Weights of a small transformer language model: 63.5M parameters, no biases in attention or MLP.
MLP neurons of a small language model. Each row is named by its layer, matrix (gate and up: input weights) and neuron, and shows model dimensions 400-495. Each number is 128 + 24 x the weight over its row's rms, rounded and kept within 0 to 255. Numbers have three digits each. A neuron's up and down rows have the sign that makes its largest values positive.
After each neuron's rows, "fires after" lists the tokens most often just before its 100 highest values on Wikipedia text that the model never trained on; "fires on" lists the tokens most often at its 100 highest values on Wikipedia text that the model never trained on.

L3.gate805:170175165112136137101142111109145111137139118125145134122134121158135109124129155095117145190116112159169123157087092163156160120156120128132077135106145123110149138160134088139154097089123134117117124131134102106127136155086118154102166135144107148102137170122135136118090122143142086122
L3.up805:141100107116174145149100141136121143153096124068117115139107128151178162126110178114104111151100135102125146137106109134174172159152082122146099144143141130092132166141100091158129134114115142123123082149150084108108200118107099111117117131152085093184123092111149097134124128119126106115
fires after: "\n", " career", "Career", "History"
fires on: "==", "\n", " Adam", "-"

L4.gate797:104082113118158130123145173168131111075077104144179117131138103108177174125140088095149146130133105109126131116131098135133110125110155111168118108128119107107092169127094115161124120144146125110132110128134115146156091130106132142122146172192121135098133131105139132160131098126139096126
L4.up797:105114091163083081098144113115138165109123161127112091138122157131175142147090114151127131119098139095094155114150089136112157119129122129132082146130191185125136143144065131129149122158114137090106116103132130115096120168137126154118147132118135124119108145109121116153148128102167136154
fires after: "\n"
fires on: "==", " ==", ".", "==="

L11.gate207:113141113130146151118145141113175094151073126112202081099124141119196129139161122128126117118146135132154186099136090160137198156156157106182150078126112129137082133139140122116151143139094152085137100101160147171117112159097120107120136139102122128153139138138116110149119131131126092153
L11.up207:153121159129163090106127127129172117141111114132141150118116098169139110103124142130072109128088138121145119116120152111179125139144113126158097132113139130135169119186174137129172109135111079131140086150146135154098185091134125124160121127136137092119143195123118111111113128122108147124
fires after: "\n", " is", ")", ",", " a"
fires on: " a", "==", " |", "==="

L11.gate1091:139134114124120138133102157136110147137140161125124120116115129123152067080142176103146140130119116126111099105156132133123109142107114131105132125165103124134123171188127149160162086160152129156152116175125142121158202115100114103138110139107121123172075111125140149170139100121114176143
L11.up1091:141132095120163119107150120116164130171127167117099114127116155126145062138125131137058111145123135107113122130092134148134100103113097115128067113154118113127144132136109141120124153113127061126142095152141140178131145146117103139134099139169121135117141170123125115143143130162162138144
fires after: ",", " well", " and", "),", ";"
fires on: " and", " as", "),"

L4.gate1339:154086172087112105112143168164136127138152144162152142142148124107172132102085123127158156147142142122141102100168119131095106089144149115170143153132106158159125107118107109137099105139111138137098119142090106120117142139125107111095112133106127108099120096083124112113119103097116105157
L4.up1339:175123128114127135116150153092171158150129101117141098108121117115122147094088112151116114150113143128131137150165075145134122132149096093134109134109132137137134105143099142112123123106176121108104131145150133090131145128096179163099131125123100111119108103113124144103159146118115099133
fires after: "\n"
fires on: "=="

L11.gate1194:086119112117114107094118153123147118144129153124109135111110175122143092132149151128149107112155138107149132154132163125131104143154136114145115127157161138161135116151147121168182133164138142137106123137094165143172173144155135118095160141176140087129142099144152108145134169108110184157
L11.up1194:126137144126118132106164140116139173139180129135107103134126126096154097109132135116106143118114111104092107126128128118140140109141110102159134130091116125147188102143150138073102119112096120130112155136221161141111147126162125145178101138141186113076146118159126119110084135166157146118
fires after: ",", " (", "),"
fires on: " as", " at", " along", " under", "now", "as"

L12.gate721:126121097167075143146138103101105146145155135110096138109114150166154117133152151155153109091075115143139143134113153174134134168122149125087153149088099105070115150109125174111141126102117096103114117132121128150137123104139133136128088133162143132125126142122136167161111111165171089101
L12.up721:122147102129098107080111117159143133083114173153145133154119180080153112134103112103123141113150113145082128147118065150130117126123174117175121149107118122116097127142172133120144115099121123098125163118129116103117133100168103113079109139136149184162117145135119120139125094116147110120
fires after: " 0", " ", "%", " 1"
fires on: " |"

L11.gate681:154117118145113115090061162132102145121160131132132148104147122139136123097129138140093125120141127152155179100165149142135139101148086163139092085149110141114152114134107105109161122121115108109162153081160140135101118132146152097092112174102123173142174149114136111171099102137091120108
L11.up681:100086127110094109111098118149100145125120107150140129121130069151130159177165139154138119122101111132148115140114121110097125112110137162113149135102107095075169109168143140143107152180124142089143121120126131092165135136110125052136144131126103136108139112130141156170165154108096137135
fires after: "\n", ":", " |"
fires on: "\n", " a", "-", " "

L4.gate704:140134118121166101122145120143128123115094141079139161122136139149153167122121097131111143121177087112136126138135097095106116125168148116117080125149155125089138143156115151166139152133133146102090079136104095143126130098168113120129148152141156118141095055107148157099096139118137102133
L4.up704:127136124101181101126105109098166139086136111168130098134128130105169140147112105122124120160097106144193145125101130096153088148144100132144098143129122101137116144153104077137141152092136136059120108096125097132106092177128135161150131109113112131160160123123104107116118139099127096154
fires after: "–", "\n"
fires on: "1", "===", "2", " ("

L9.gate807:166134111144121137158116121127183149124119101107159107102126131150133148138134110117138096150132128144142127128156145119086164156178124142119164110153095118129157173139125137115152105130128113148150152136129125087106143135117108123134121107117094104111176124145172103145121199120132134100
L9.up807:099146090146127122148165123151156117087141111117131114121125102106122130131152136165057127124157096121125112129138163152125129138108152147143095105132138135122110131109162119097162155055104109107148115127187119137091131137119126099152123091119148145157148125124165085121147130113186107110
fires after: "\n", "==", "."
fires on: "\n", "us"

L9.gate1173:126108132118153143177148148120153131152115137103138158135147102130134064130124120123122158164125107136139123123150173128115134192112108136087172129129144151127140147105135157180109121147167177116095101131143131113156135118101125100108113116119085088167109125132165142128121123090097141120
L9.up1173:154133088123113137085156138121139133151129121073130096106159131141090114121159132129073139129154131134144117102113166178104151095093159124154172079120128105106147150155113150171111119118104161128120121147163102121129185110093146080077123106106128124115151189089174122112140162107090081134
fires after: " |", "\n", "|---|---|", " 2000", "|", " 2022"
fires on: "\n", "-", " |"

L11.gate116:138114094112148103145158158119145118127093135135169142118091161147154129109142165169155111134152123149128151115150137114147122133157158159123142152131120126114122104096088100151164167132137084199139141100107120166144126098124148105077139077106141105123122125144128146149119135175176124110
L11.up116:140162083126144144159133094144141114174120143171154154135130084111152079146103126126085143129120136129123154119121167104107108086166090128110095121138155130142173140134084135098139079150112094111126099122150126109112143092071090132115108099120086138135168166090153143108109165169153135125
fires after: " ", " 100", " hold", " P", "%"
fires on: " |", ".", "ec"

L4.gate600:140126130118139107129111119144124107105119108154169126167129113086144110118146113078153135152145130127133114146104073091135141123137146089164108146121156142132128143141130117101184110126143144082145065128163128166123078119101122150113176155131168165107122148130155104149114123110154088113
L4.up600:148138093159140142115113149167135141098125134131115077089154156131170143135128092128102102119096145125096150121095101195149092091118124133128165150150124149118061120142089135184134118133129141155098146123113151115143124141123113118052118139069107128093091117128153132111096095125170124127
fires after: "\n"
fires on: "==", "===", "===="

L12.gate509:172130135117132092152131159125098115116081115098137104123122148088108109115082098113122064174162130109153094164142123150163117140153084128137129140128141132111113134127142118096149140163111135113091096127101129162129205137107122110142154119103108153176125112132077159139143151109115095172
L12.up509:139155141114128128155082122137153162084107153112142113101162145153115098092158142090109115145134149111113162114114104131126124112110105151113155118157093140125153150140133115141108098104132105157112093160074178087137110117099118143115118182118157106164198109148161130154122066051088107105
fires after: " |", "|---|---|", " 0"
fires on: "\n"

L9.gate1029:132175131139136163088096124091111184147114079124103119126139158163149143109151166104126116122125131130155083140101151074139188157143105115105142093117114141165117141141106137128106135150115133129058109158131109107147128136151103076147118141096079100094098132126149131138115076165133145162
L9.up1029:132089167152134155117132148150183098115141090132143101151127131160165106136129141151137150110135142151141125096138153124112123087147124126119133146155118123135138129151155140143062122135132148153118116155140141123157108130076151148079116141165136178147105125071093121138157100162113162144
fires after: " =", "\n", " |", "ay"
fires on: "\n", " End"

L3.gate491:096128111145184105119121103118128160116085111080081142129121137121137137115126111114088143156101092099163125124129060094099123110094110090108118101081144113125125125145137117173141123117153143123091102132173147120143161114144090108118142129127107130117123143103126139105129140147131125114
L3.up491:150128135134124118118134115164119087141123164123102157149116180139140134159128150085151133146157127097118141110111114125131117143085122144108117148132155131160129103172158165158101160126135123084130143144157126097171177109130135151128163142139143142169125080127104107167145120136105137154
fires after: "\n", "-"
fires on: "-"

L3.gate992:116117124104127107118125169138158167119133108113124087153067121118176166137109111105138126147141135120123152110136117120139158118116127091134135130102166125107121175137131118143159164143111135097111066113183136113122092151105117177109124196094124155079100106135074105082122139154109153144
L3.up992:132137104107168122117138150125124130122115097119115126127138156153115137128115116126150110122112128139093134118095071102124135143142141131167130150095136134070123128137125125133147145159151123130140096146080088140127154120093128114131180126106132095134080091098140170161110161077152166130
fires after: "\n", ")"
fires on: "===", "==", "====", " was"

L9.gate591:147119130097172114131128133143079146143110132091131147132126093123136088163137107161120126124165105113127116101143136133115186126106117137095144122165137145141157092128110140148134139150094132116152154115118120134137173105077137136107129074145146100138117105104145138158115111116113130158
L9.up591:112148099140115173142144137126141148166124089125088140135136206116126144118130138171137121139115124150126156161093161127158127142130150091121161105111137109137190155116131189118113154104138077118143136115090134136132126114161108068170151184133106134110126156137140150153128149130141114117
fires after: "\n"
fires on: "-", "|", " |", "ec"

L12.gate1200:137161118087166102165132123109127106111138126133138096176098137123103155101099106121142146108111097120145150159152071101117116124123111139067122153187114174135135114121134141147090134120145151138098113120135134122137118113110124117136123134112141121139158131121179113149164160135139159092
L12.up1200:117171116107152129163132134106115103121134118108139119148138116099099132131082145127160117130122124121095096155142128127109111142147133103137122138133118103087090132089098124149118149118103113124121110128137133111123112120138144123123097120098153114175123165094133112157168107110145108118
fires after: " |", " He", "|"
fires on: " 0", " 2", " was", " 1", " 3", " 4"

L3.gate1185:159104101150096150078113141146184123133109098068130146137157131101180131107167167151108105117123143116089159109143131104161174121161141115078137104168108127098079097144095113128157125124146084137136133135175132158124103137132073127097097194146122173099143123139102160123157134142122150134
L3.up1185:149136146097163141135096157150152165164132118122105125159118133127134145118132103131153097090129114139144176108123120116118146124111078159121100107159077141116121137123120151160145103112110122105130093123139107123152106158137126119124166128108083145134099143083166137115089140139135143111
fires after: " |", ")", "|", "\n"
fires on: " 2", " is", "Species"

L11.gate72:142143055114141151089101116136100142173086143150099136144146148146107128152166198126128114115125118136169133145147075094135133159133140119100142133142113159175112140117095111148163165131113129139112124071147128124121134139132163119072150098101153120106127089139104157154156098112153125135
L11.up72:165133115096109182122131114119121133137113158099094122098138108120111120135132176130103106123166088155144145147094168116140102145135139129109115098124167142159133089074128122100101142106088129103116153083124136098084083106142121094173168133118100139102139149126118150093112154162143107155
fires after: "\n", " (", " \"", "-"
fires on: "|", "G", "-", "e", "c", "M"

L4.gate1186:123159118102139100132175145139132153168129119091120106115092130100147126149092112164097122148127087107124175095116188176157086144149109109116127151151109126119110131103122151139180135113119115126076065160123129156134176126152142115130112130116105109155157120102143134157105138159106129155
L4.up1186:138133134147153156109131142138185136109098143143119130107160116153088094143138105132114101183113149138134101145131095077130137141141096155127111127113135157125125134179154142151118125075120148101111095160120143137120109110137108193123161105135106163164141104123098169149136125115117144086
fires after: " |", ")", "\n"
fires on: "\n", " the"

L9.gate1067:151154099139110105131109104106106140144127136144156159144141191164136114148146132085166135124121107103169153137114131117130140112115131103101127117122123116105142171143145191155164167138184167118142117090152123083157153098145110105122128145126143136087123087076115163094141130101153150098
L9.up1067:140099110159139079109108132146098145115159168106134131131130144105126128113098143140120086151151105135084132151121163103176145117181111125126122172089132135125128125076129105169153122139151128167135167120131163130128143097178130102111109135150145146111136099104140160113082136122109140145
fires after: " —", " ", "0", "1", " 0", "3"
fires on: " |"

L11.gate640:162130141091121104147115147117151108171105133098089124099134109132125127107177166153096096147170098129171102127165138102143098165120110155109108133174137117152138117143125165167156163119127127152141118151143151092152168132076114147120115156094129156099133122107144145127151136106116104176
L11.up640:109117127116145142143128120149114107101106130167119121133124115124142079109136133133130152125138104138101133118139155131120127115158126169159132150117136157077104135100142146113136178144128137133162115108094083144091141125128071124147164120135157107131126120137095131102144109094134138144
fires after: "\n"
fires on: "\n"

L4.gate116:144181125117122127114122130131105137111135110093120124117153100114119152104152113136103087141126096136150126120167140175120183159131150098121159123146122129095140116138105142134110122113152098115129075108130115113125154139138083053120148100156124092099148133120143126171102179152151121107
L4.up116:132147171139090100138116133162127082131119095091132098106140118161101149146090132162113102115078114096165120145150141169138137138131113154136146098136074125084139123160151171111101088112122132060122160159097116109096109150120077110138136095144155142126143147166151114144128133100136145108
fires after: ".", "\n"
fires on: "\n", " 26"

L4.gate658:196102166125140175105113114117156088124124107134114124101114111088084149129090118132123119120153102150114172158116116152142096105111129134108111124141140114158108136116088113143150113117163111165118121093133154122118116118111102136130084127167118125094122140144136086140089103120143111139
L4.up658:143131131083149155140110152121166152164141137154112139095095127138105138149133128154090146128128142104125160121140155160146093117124090115111095149112138131128133100112128146173135117092117070122121067143155116078087175193113174125155153095090090138140119111112097111149105115110108152126
fires after: "\n"
fires on: "-"

L11.gate39:096133099136116103128189124167134092139101142128136117127144153160146100128154116132144113128133112148169142118124133138096078119090128138104112169145113092144134157157127155169171091139114120132168109071038145143150107140160113107096130107156165114141080154101101156152128165121123129105
L11.up39:156088094146122147123160082091113147108128097091126134173140155128130115189168119102165128190095117094158120141136127137178147126184131104135098115144103105089152114140165091100120159109155133067090115126168125125164175164152155122136191130125121142114178119110146096187135129161109085123
fires after: ".", "\n", " |"
fires on: "\n", " (", " |"

L9.gate502:103117132097129122131131116133156155117132177165106135140074093176121143121150119130171148146147124104108160087148141146096130090132108110102071174144094124095124124142108138177139116135115099159107140126111099165141139133132131110105174122145101114136144095108098133141138180120161105146
L9.up502:143138098129103126121136154124132150093117113159120145144121139116106127137106130148174102102129139140119222125136139102131154138120134097154147114116112134102061143168147127141114164134116076129165132122144148095094117162068139122121162158108146153152127081118083116080106140113149114156
fires after: " |", " (", "–"
fires on: " 3", "3", "1", " 2", "2", "o"

L11.gate799:158125172122114111145127119118141133165150127136137131126118172140138124136132134153104149103138085161153167107161131145166134145113079129107112140124106116101134128143113100193114139119121109098097116079143128162094166157117136149118080125096115125123097131180126132140136144114179182119
L11.up799:143081110129104091137161113111120129081149104088153113116116133145124165162162099140118112135095135153146104144108113160124137113134159100166198115158134119103120133141119077102120135095165140115157168167156096175148144136123118138133146133154130097090129116128151094123132096164154125157
fires after: ".", " |"
fires on: "\n", " —"

L11.gate427:135132099096171144108116144128126138144171136083121121101133107111134152082105161122108118154132092118112109128096111131139137126110131112128127117180109124137111140128108150137147142107124111131135105098114177153132128154133100103166117134148126105149113176099108140133087158118130117121
L11.up427:130102158111129145103142116136135146101163122138123104145134163142110157141114137130166169158117110142122138115121156130155116145105113128147107137118102147146113149147174148169124122119102133147127143121127064126102109154172108128097116109166154111118132105096117134201154171114141161121
fires after: " |", ",", " in", "\n"
fires on: "\n", " a", " the"

L4.gate855:141135088144146125171110114096109109154122158095139108134147140078131130073132116130122148102138079115136118152127135065125154123160157096128099094064156088108083134118122115160108124136114102082120110138109124162130183155115162120137200119089067183131128107158141134141132118124139156118
L4.up855:143180140133100150082130133154126114126119081124153149153187143166154133120112137113132093111162161134146145134118103138185107150142138134131091150126141114125127194141142119084169118095158119106156127126115136159113124119152123149136113112076086083179095161135130146173089086115125123121
fires after: "\n"
fires on: "|", " |", "==="

L12.gate1007:139145101130147123149129152124123133128123154137158116099100106187122105071100124135100108145098114118158131094137111188127125153115116143104159112131114118118085139124114147108135149126110101131137128117099175154172166143092141161115125135087112138128149175145144148095119106136162112138
L12.up1007:123107089148126129111146106090109158191109116065079122112109141136112089148131119158142154130121126103124091152101135102179124086117127128133155126103076141145102124112101158134148137151149111135172081074137131088111159160078142132133155160129140138083114127169146121128109118140101103148
fires after: "\n", ",", "os", " 0", ")", " |"
fires on: "\n", " |", " on"

L12.gate506:133169127094140129138170125126076080146159178121091132119073166132099178142141156169129149113151136134139156133133141105083100131135104130123158156133131133120124137126133161088117103126115140104102128125136137126134111150179116115159107134159158124086097112130126157126125125085137147092
L12.up506:141144139105143132154133125117093132131127108149108139138103140097123120145143150150169110123146104141126126156118140108118111131122135129160134109129113102126102179113126122150130185119078149120101152119109142067164128144150086106156142094137116167126163123111104154174145099139124136159
fires after: " |", "\n"
fires on: " 1", "\n", " 8", " 0", " 2", " 5"

L11.gate801:100131098109156112097126144159153126139152134105118147112126131158122135086136120111152124172108107158177128131152083117153117115135104160116108144123138120172117139140117126151163132189109101159116140096159142184148163149123162135150147120133105160067113123146121128119118135157095111117
L11.up801:157131129114181133112105108156132117108095159134134164116124174130145112154145086084092132153130078145212080117118111128068105109131124166079141099127166157138134104106116145119160114135172137132130135142121155063168157109133173141083106147165109125105069100112133149117107138144148123105
fires after: "\n", " According", " by"
fires on: "-", ":", " to"

L12.gate1269:131148114118145143165153108111159131141138084100126151139125109192087114100148168145109102105091089150118113147104130102135112159100138125146163141091107134096148175143119141111140158128102098105087131136094173149127144145169102053125121119139135112128132102095118140142122126113156135153
L12.up1269:133136138146137150102101113136145116097157123148131142133155148132197162092110134069083169162125136141107119099084097117133151099161154126175163106146135145157167122141124124121107115134080138179139129155163103125111098102149108109098116135129126114068199106091163129090132157159137104130
fires after: " =", "%", ")", " "
fires on: "\n", " |"

L4.gate884:123113173120118138155124129175179099150094100140154143145119148140113103106177131116116115124084110152156152156151094092102150123104125173110056127131142097150114157117089106115153147158116128164131069103130097127124150162126107125161151140175094107137111135112128121133087140127141145148
L4.up884:135146156114128160140120160130124147137125133124113157101132143124111109131122119139089074110119086154161095146126171088087156113142129138136120125118145077143148118131134133130138116078105155131119114158131100149121168147077124082148087110103161134141126113112104129107137138130117133159
fires after: "\n"
fires on: "===", "th", "rd"

L9.gate1048:081084082171118125147147139134161117182129155110119117174125139120130098137143130058139094135172110139163114142187110093128140107121122162095079156139125136164113131142120127163169153150137194166126126096160126157147155173073093094098131120102143123110140099085142150138172162149140156111
L9.up1048:087115144131116123140136128128130094123069156118113142100161156149145128136119132110126113192160137125182081209153088148143139127103126151113091143135152132160168140121129141141139139150114110163102168118169124156147135132109115145154135137112127130132166079107156112143143134171142136123
fires after: ",", ";", " and", "),", " based", " well"
fires on: " and", " in", " to", " ;", ".", " as"

L9.gate234:160151126077144140143105126132165113115144141119110152119111161123107140151141130156164152116111126104116118133124104111090098106127134139124121102177136125128134159118137106134130137106147107161134128142119125117151108135161131196098080134138142087102154131082128116163097129151128131133
L9.up234:117135109125148128168154122126125112080120114129133103109174162118097139147102145162130161088112144152122134109125131111100109108141126127170139140154130132077097137109109115127141134110168086114146128158129112118129134091120151143133094150131142126124136141104142133107110109142138141090
fires after: " |", ",", "==="
fires on: " 1", " 0", " mixing", " composer", " for", " 3"

L12.gate253:136095077127115130111088136159126116098100116139131148130147138170151142154099161109132118113150111149122126103114097125127133099103103140099092107118134109131164140160144162144175108143116146186147099117143128131121177155134137169136125147149110144120120135110134154121125151135125115079
L12.up253:138081107141145126168127097146124116114095136097138068092122133106112114152145126141125136140127150136151115119132121133170130124127114102129098143118093097123122126175144121144147134147125096208128075148132128085129101140108144126093156096072086146161152112117133081117090139124129130099
fires after: "\n", "ris"
fires on: "==", "===", "-", ",", "ian", "===="

L12.gate862:089183151111122149132117125128123127106108144108108155150123123141149131153134109142159141179120081136130127108147106177139165128101121137137136119111096133169161115163082108139124139183115148183142096102103126167133161127133116124160132111098096126118119103150101153096119171081160114149
L12.up862:139119139143132144127117137122066114129104145124138148166135132139128136115053113123136106138132116137095136123121143128131099100147128126121136127083151138120108112120091139149098141141138126108108109169098156133158167143098135132140115119124148113084116124187161133146193149126152102114
fires after: "\n", " |", " Preceded", " by", " Succeeded"
fires on: ":", " by", "===", "="

L4.gate566:117138107116155115140165129123159187169112123103146120170144131115174116143112137127110170117123122118177183138167129132148193087126170118130116134129147133127113120155108107104136124121099149099093088104121089129115133142127106195122158149094156119115115154138112132140098130134152154116
L4.up566:130141094111146147108131176065107148119159123156116123075121128122084139094142144141142124115131098144103127137101113153142125124153145129106127166144101135108136166141137156174134106127138124151148093113158138128108099103090164079147110154117084148122155134124154112131130103130131093177
fires after: "\n", "History"
fires on: "==", " ("

L12.gate115:116113163106117139147157122102094128167143101142128131099138167139127144149132114102163163164108092132149130115095102143131131124102116122143153133122088105157143127136142109130115134125099115136115065116117177088135156134098124106071099114093174094082099152142117105123152105093151131129
L12.up115:104111122112115083111122097130140164135119082145109141111133207121086134140139135115117121148121186162091131117123107142168114136152135127158140136103125140122159159107154133119117137136119143138153166098130104161132128148114086148150123199099172145094125132148123147145158093127115136112
fires after: " |"
fires on: "\n"

L3.gate550:143132136128089132091152084150144095117131127159136155159134161159138094151139191153130123101072112106109106145138145132118154088134145142118147134135107158109143157139145132103114081094102158115109119157137133175109122139170111136136134131131127165104106125074127183122094117129125143188
L3.up550:127132110147180099149115142110092157127099112075111077110138161097142176134171123122104109094136139166127158127115126091074130106115118065133160156100135141113136126108128139121151150123134168174140110155081150142119162064125138150154124164119140115141144144126142118139095173148101147107
fires after: " of", " the", " in", "\n"
fires on: " the", "===", " second", " of", " third"

L12.gate1264:152156108114130129097155107125188078135129116123116136104162146165106107160149148098148101158145104145118110163143157094142156117152135144106106133137110125142191181166123158107166091115139158162127123138146134078116171100170164118148135122111081153117097121145123049113085109107159118137
L12.up1264:088116145102097145124130111107161102122155155122085147105120205132114133144115099112106166102111119144122115160139144154126121140091126120136095115140081129122141108124123140153121135107147162116115142123155108111144161131129137140162131146132144135164115122096078133129144124094144137121
fires after: " in", "\n", ".", "In", " In"
fires on: "In", " In", " his", " in", " August"

L12.gate778:156124100150171135139112160134163151136109154085141124107112129114134117123123165156118156141112107142131109120133151098193069168103119141066158138117128138125132113147123150114133126121090104135144113112125175129131165149122144112120091139111159120131130109095127144132137187117148159144
L12.up778:147164130115108149145131110141162142150141098070103105089095108145111129173129172148108134144124142150118124116135150164139138183119116142115161162144101120052132151140144123102116121158102101106142136143110157142119164138135116095166092118118176131145160135124143122156114135094136111126
fires after: " |", "|", "\n"
fires on: " 2", " 1", "On", "|", " 4", " 3"

L12.gate1340:130127132133137150105089162185079090131155109151114115129178130117113093119154091134104203181150169135093116105135128101142149074129126117101121179119118059146139137150132152117149091159105150154117138102075096118143152121094116139143142129137132137134122117146164132125119114094147162165
L12.up1340:123124138128131109161094109115112136116077158098126114136145089180110121104110155073138117159126143152163107139082132094136118131147118102111120113099127119140158131095137136144141125095125098128158094126080114148132156105093115122154176138110074127137157131117132174147140148141139124139
fires after: "\n", ")", " China", " Korea"
fires on: " |", "==", "===", " –"

L9.gate1252:166123134112091140126121094095141108095140142120092100126124106134117053061104124129116079120086094126139098129175088176079148152096122147150141140095153116095149135128107170112167123097113116143085128105098084138109122136091121122126102148154133149126120133056097148100112120100099118114
L9.up1252:095109098116139112118109143142110118093078107123131122119150134119155082119122129122079128107130148121125117098117079132136167169108070124137162110135099130145087128118096113147131118125128158151155142130087142083133146096103163157107125138098083156086162119121144162143110116123099148120
fires after: "\n", "=="
fires on: "\n"

L11.gate460:121117158125115156114142156099129129118135126081140126135128153098136132073129094139133112130131080169138098165141117110166142142129098133126171129150124120191111115170127100118120117085144119120109099123179143152125135147123090103097129106149132122118081131093113124128124074155121151145
L11.up460:129085151108102159078122127096119148128168124162129141121152141096127174102098117114110126098143122148102103112145093150119141109078164115106133105133101111074177141140106154158106135129119110136170125124110154178070083163129102144138085122143095123097118121105119116160137151116175129132
fires after: " |", " emb"
fires on: "\n", " ", " |"